Weights of a small transformer language model: 529M tokens.
MLP neurons of a small language model. Each row is named by its layer, matrix (gate and up: input weights; down: output weights) and neuron, and shows model dimensions 96-223. Each number is 500 + 40 x the weight over its row's rms, rounded and kept within 0 to 999. Numbers have three digits each. A neuron's up and down rows have the sign that makes its largest values positive.
After each neuron's rows, "fires before" lists the tokens most often just after its 100 highest values on Wikipedia text that the model never trained on; "fires in" lists the words (lower case) most often at its 100 highest values on Wikipedia text that the model never trained on.

L7.gate694:473524515518429556609517459483567549556518559471485486493537458494487436449487487540449487522431506458485431524540588493522445453453506513501453502560487494518501517497515530542478500466530506500498499509505457505558490511582472534500552507458538478479535483484477543454469460527452442429498478510494493490499512550546512472537508493556546456477553529500439537486475450461521573538491
L7.up694:455498523477427447506465574518499515552464508419545533505473464475549511470415504485480579521532501416491505434579528450482430502508588468514505545545568518489462515453469554510514476541417540475505494499513544510490482478483536527515494538565462480445493472528457541487484517532533521445528465512400490458510456513532408448517557516566473466463475517501494411501435452519504483482452
L7.down694:476585546529551486529447567543594533419520526532519492553459517499450513529544486532461529467444457479532514479517461559466414538497498583496556494512568516493540538450442468543498458471470448477554445485551486534476554458506500484543492477529537473457476531432446571534542428508542475464436471537481481491446515492410426530505530456488472493497471523524511440565568424557456538401433
fires before: " as", " the", " that", " her", " for"
fires in: "known", "such", "said", "described", "serves"

L2.gate345:482512455527503511520476451494423531535454473493463410507470499493526509543575484557459501483384452582469518513492471599490449546458502538453435490511549489533496462513484477545584475541502536490469463544540554420463499552470524523479511519495524468513472571506503531461486484484517571519496521503472511565483512557549477491478520479538515494479511471505552451495524452568511516496544
L2.up345:506473496513451519478482521528429510544466522486478433509529468536558537529508464567502496454419439488437552509527467528487437503510505442468499505527490497511547440579453482507575483465494486545500492586527466418533511607439497538513481470478598561461461583409458535469544479520466554499473531524483534512515546514577500491433550452516586511511512501555536464581550468533456535418522
L2.down345:491469503470483505529556571524479530509528503474432506477580544527470440529499516516482512465487444466560450458521470499493394486540472431421521457475530443519447511562481488464483465572555487480490445488505482433434564489442473567442434526533593516481513526407464470478537502480485568540484554475501454568497491527476526493430520481466426534497508521496555448500509502456557425469527
fires before: " the", " his", " |", " "
fires in: "during", "following", "of", "loss", "after"

L2.gate515:493564521527458467540506522521529566492532507500531479474545427527486492453575580528472519457544480532432476490441542529620453461512520583452531501535510516478489528481532511511446529436490451472529410576489536520551516463537467507519520488472532453450445502526494529529505522486499476551489511492464538591439560481475461517550531462481437534524494514541497539478543445487552534454555
L2.up515:537524481506568489459473500446563584500518488478480464504535479582504593481537569471503568494542542594464528506505445520466478449472545541409454501465501510444508516441501544523456573488472464521556452553551449538555508499487457507545472491490519454472444488570457596516496461462533438503477548471462554534440543488487504451502489513453489445530499549513522509479490476503522530519535
L2.down515:413505480512572454452465492492550515421497544512474509518488443453470438512548434498517475507484518495513599538499487505541489468510479490487532493456458443427571480509530541530478440514485518407542516518486524508540517465574495641517543504493449552523521537471494518503527488484466509529519493536462450503553523507474530525462532527461543511508590508517533505448454561490569514468491
fires before: " ", " |"
fires in: "january", "december", "february", "july", "pld"

L2.gate448:436484542500534437482494486506434455461545530453482517519520442495487446383475425528491559547531519523468459530551485519469538488508479507462503493504558552526540497569443527536518495479546539494526483490555523475569466516517512571491503531570469523518479550492445418496487463552516526505526499504448501521507528549411533504507437506474521526502546460403457472553476494467388482437435
L2.up448:452542530540551474505438441515459420445552542513521505514529388490461492392483397480492509550536531532485456439514494570524484537582444441475559501475555509495544551446450467463560562482586460509515497517523508434530434560472509589483532514557521500487502525522451530544577544488434485493514487470473459514488515487514587578501435471509518510486534405489550494489468507464468514511479
L2.down448:499516539511459488486489453532496511542563493491515447501550427505609477428434450501436523500536518554488537428508464579487461554440466480513476541491452599487466522489516577479476506425467479463479453578566431524516540465469519585496487495505509475510567570447515497497508558572523470521504499480507484416456538525515469528512441554518571518518588449481480438493479550524511518504479
fires before: " the", " ", " his", " a", " December"
fires in: "on"

L11.gate473:435529470576470483444434489511462471525495464483504467484473525511480455525445436560529434440569556537443457512554440513553508484522500481532459519461466503519446466527454506567490527547418505571492475414564496522463544492459545489567522492538476501410481443470499523523554461435524486535541492544497503539555498454542504476528445482441568481432537518507503492422538437558505491493436
L11.up473:408487471510445464530486485482531566490526508488471471499449440522526492528493544539424495465494460468479530510433576501484492488485440462475500500465483504485538538448377568473514477532544525521505506463578446513490489525483529492564481460480541503519479407461515592555443525454475545508562490539476516505527411485523531524520462486494560444415489485542495462528504491517521498515507
L11.down473:514446504538446555525466497501433529487525434466509536505558587474525486488513440445518471441526464493446499585521405500513464478477545517558463534534491552510467493460465511571580511511455522533537456444525521482435490537511483534488557536436476462507526468522471568412448540527451569544390558506488519495505477462520501503525468499528490510434526437472508492537542439555545529487507
fires before: "'s"
fires in: "women", "men", "children", "people"

L7.gate696:496569534517489523435535463563471459527537555494491483503480498493578518446509478600419505461499540474540499540566351466471483490519559488502459528585579512465500525509542497464477532447440564508468519528447504438488492480468520479458537484553509543524518492444512487535510503508422479490451469390470475470515525490532464433514530526496521455493542533405449485477495509492497425519471
L7.up696:483509501480539512458501555458447447503554552454555532492616535555539551434562524434565502496576472465534464554470441444545486452514528534528438592434511557484511549490513548521438485561527470504448505539447548514502486488549493467515530517552577448552500513551533435503490480569471452449469439551447524472524459565531465526573432487496482454499466456467508439428487438508448453513487
L7.down696:517537512463468495496501493458479561472505448427456486453510518473499503459506536433464505544441608491476468488491533486476541556446449491440599450527522550471485550496426474523535497511579513461420456523524523457485506552511513508585482452538482471603552551489459522554542501470524452493468594469517486544444415524514453454502466508525493572442453511499460495586528493420519457458486
fires before: " the", " his"
fires in: "of", "and", "with", "in"

L6.gate192:411516555462607433540543509471490419512544515525527480533444475508476526493497451527479491468524531485435457435431479467561455455529517496593424429479502535497479541427479522574547502463512473527549498547568501452470475493498476491473583521524464483507528518441515477508491490502539512486536460507491589507460558479585501503552539427513476508496453530485577459500512463514435449426467
L6.up192:473483490457519528473478486514478470521416524422498521569521508480490464440467475536505534506588512537452458475512504495427398478545550504573481482472512533579554573480562513497445527498505493466520561564505467476463500482478569495511467451540478510512457535496497534534562508481514515541557478543529540522451518463565453463574539449585435483519420510469559484467462431540456459469474
L6.down192:469498554465517478463592473499484492533471542499477506584487527512450552460511463546493496479505522588432520390492484437493461465559501493518459503479468510408522551470500453539537463552495519558560547513540528472517470536560581503462523454532521472481602531417509504593539502513532518492513497523502453431533503550496530470439473484519469531514478523525536519523495477510461492463502
fires before: " the", " to", " a", " being"
fires in: "to", "of", "from", "into", "in", "entered"

L5.gate465:532509496441431543409538480468479454489520420540473481506497525467512465526539471460510475507479506497444491436546443447566504457483474513494522539558413487407491513563483561494520503515505511487542534503506540445533491432519539508439478522552487523470509577561473499472518507521519480499545486486527449496510501502470545568503544416464487500541486517546466425474523499438527503519523
L5.up465:446471550502559514530510583501464476499445505534447533507466469481545552493495497478559540540517471548494581521479504555439455486536507484478509526542503509541576456496484477505543486456496504506480484458444571436554495577562483594458474510472495471493477419458529458474493555485485529564469491512459505458441479486539484582530476539499505497515519506433533450501462534484510451541513
L5.down465:469499474515509487450483566482408527442549490562503473478496464469526492474499513492520502537532461564521587559475565447533495474509568442474502498491448476494528499492510483520534487495533484550432462477601466493532481490521402570477467476533488483515477545462450560530465471544545439547580463521527486448497509468490532538488435498468483392453523533535555538497552518464461451547442
fires before: "als", "ement", " to", "es", "al", " on"
fires in: "goals", "came", "movement", "went", "goal", "go"

L2.gate10:514505506501545510598529492538531639471521501529446420526575445440505461594516511486572489533532499494443420535519503576513552483531501498482472553499556459431580509503473521519559504426537542475471473490499489538559497506518510514605452486488540510500480490447492463500419407466532475482500505525506507503499547402463550506418505458548461483500489477495452508452504507517569460423460
L2.up10:468500472480541482465485467520481483534545533446450482551506473533556411562492549403570481511465484542549506497523419488520462499521457455444483512599565497455458468472464452515560561466545469485507536475568485501518468502494483545534422541508545501458494504472530534515459479509494524496519527470499544565483508518451507502445450481522510516525499541452446446477487467566515445497493
L2.down10:462552482431577535515433544487521545496506517444515524423507477500542480538515620538491461502471510502453533543524486567480554426525442563452517521442479456483420404493455491477469545534433534521539485521490479479515503557487514492535458525539477476483489554522473475544471493511428448478460497465433452487506484504504491497517489504504450469545454535508494491498397495513520506537485
fires before: " ", " the"
fires in: "and", "to", "until", "since"

L6.gate538:476523471525478544529505503492468536470599497500557460362474491455525406481461504565469504488495500528518491522499513525522499455509462491468447461499516521470425517451437475526506531510503440467506501497538501513518438541469491438518550505520492536530507521553535485451412482485457527453497507462596537507479468436495556455458465492473510463503474508456503485498487449532427526412527
L6.up538:367481521521436434467512473474529526495522500463508422481581517460492458487460470518554445467489563501519563470469542512464480531507550448484387453514592490471503481522430509496547433476466489471497422516524480537521370490498514525502514452536533539506514469480511473478496491502546583437536558545494568451534523542515511533518514468474429469480509556445489555571535494500421519496508
L6.down538:484480551499497571460504476487428517446501495463488480474542522482501481499459488522567523506509534529566517465399558582496464476544537512456525535461540504480515504498455549510568478491516480524501558477494503483519483495483435535472452450480574556551490470442569512483481410522473630460497492508541475516560460486436615456489531486508559497492484583416522513515453385571475538505498
fires before: "'s", "ia", "==\n"
fires in: "men", "women", "slovenia", "cast", "actress"

L5.gate30:533544518384489536522563436523471520399505497520533516493542624500447517500489501456486501509501494463472477395502467521488563456499561502509456544510522529498495513536597477539454589511515539546506529556518502481526522541397490436437443541488502506425491551493517520533460478483508478530500516480448532521517452570491469505458476446495499422453534558471455517542441487469599513543486
L5.up30:461549452488567461525524488529440580493517520464560480532483544469533535520490474482501503533510555493522524476491545485530553487404488543532546458464476544527482474511489519450441526528518431549474460512472529474508475471477482523434435547453576492542511533502521445528490474450619532540495470547441493533607463545554467474501478491487543503563440502432452524447471516454475504427463
L5.down30:529532469481600491503531488477543582420537528470508495530543496461520482503502584582445540449493517501425515462492521547456532513495532484448517544478517469487444516453510507420479464530522459568517453523523487450457534493471553493469539512511547515569493516499471481449470506508511522501513521533507474577446524496483466485488486461545422511556470499501532490550485456426542470561452
fires before: " the", " ", " he", " his"
fires in: "after", "until", "since", "before", "of", "when"

L6.gate697:482499450567514584584504529501505433589503543507495505508445529562520481484518490551456580467498516504484466465490445537498559514516477509470593511454544489474492514585512538480529450477554430520553567522583555490507562478454485543517500593469594526546561494416529540471426511509437499513480446468466550440482494421534478508513486491456463436469499445448559466506512483427523468412513
L6.up697:495553471464519543540555506515438468533538522545479423498486507480494501480511512596443532497487489517483578545545509505490596515556547555512525501496473429487514491518476555475525473528454532459560449455463494540531456510421523467550502527476544512480523500481497469476408469521541414462543452535490527491502515439581575492485431435475488586487488485486449486588477461530495545456477
L6.down697:433471513513548512480448505508477585477534535518494568407476523471523519493427519539513540448443415511488519508543478527410474499493453447450470521541529472517460453495568550497472479491541498594605552488522469495460552541476492470490461547515511586508468535554460497404514520509500488482530514515536571433486462546565455472545480437447467459503522428513481477494488464523534495543567
fires before: " the", " a", " his"
fires in: "of", "following", "under", "to", "despite", "during"

L9.gate520:474482421484515517498489453538493519398465536541476529451538527510451467481458553520517468442536510478443452497533530533434511457456529528559554511556516473559455527487468448526536565526515474542497467480554485527472495528516530509520525570533489519462503492522541518477467559485487491566521537534507531509505560512577494489481496482566468546543554517529503546514493454522492485515535
L9.up520:509468462489537514454483505487521451507494522465552464440478440518470525496546553545574515444472528549459534553537457492526480512439501522441486525522589474513498490502557452449439493550536492566487487583530492523508525524462481518432506529548431464487467491555531468457454495445577529597542570538484517444453518477542519514521496576507498515447536562500479462468497438421484553564527
L9.down520:464483499489434540466463445450551426420450456483571482504537505539544548467491529467468453521483526507519504509510537503513513469510564472526438509613507514478486447535457491488576486506560468529524537484496516434454475552551487546583482565525482460527488516503531467501504458496471487450535539473491548443516435494596490508507476473513448526506560467506433490532532475450543477510557
fires before: "als", "al", " ", " |", "en"
fires in: "goals", "goal", "aged", "sweden", "pld"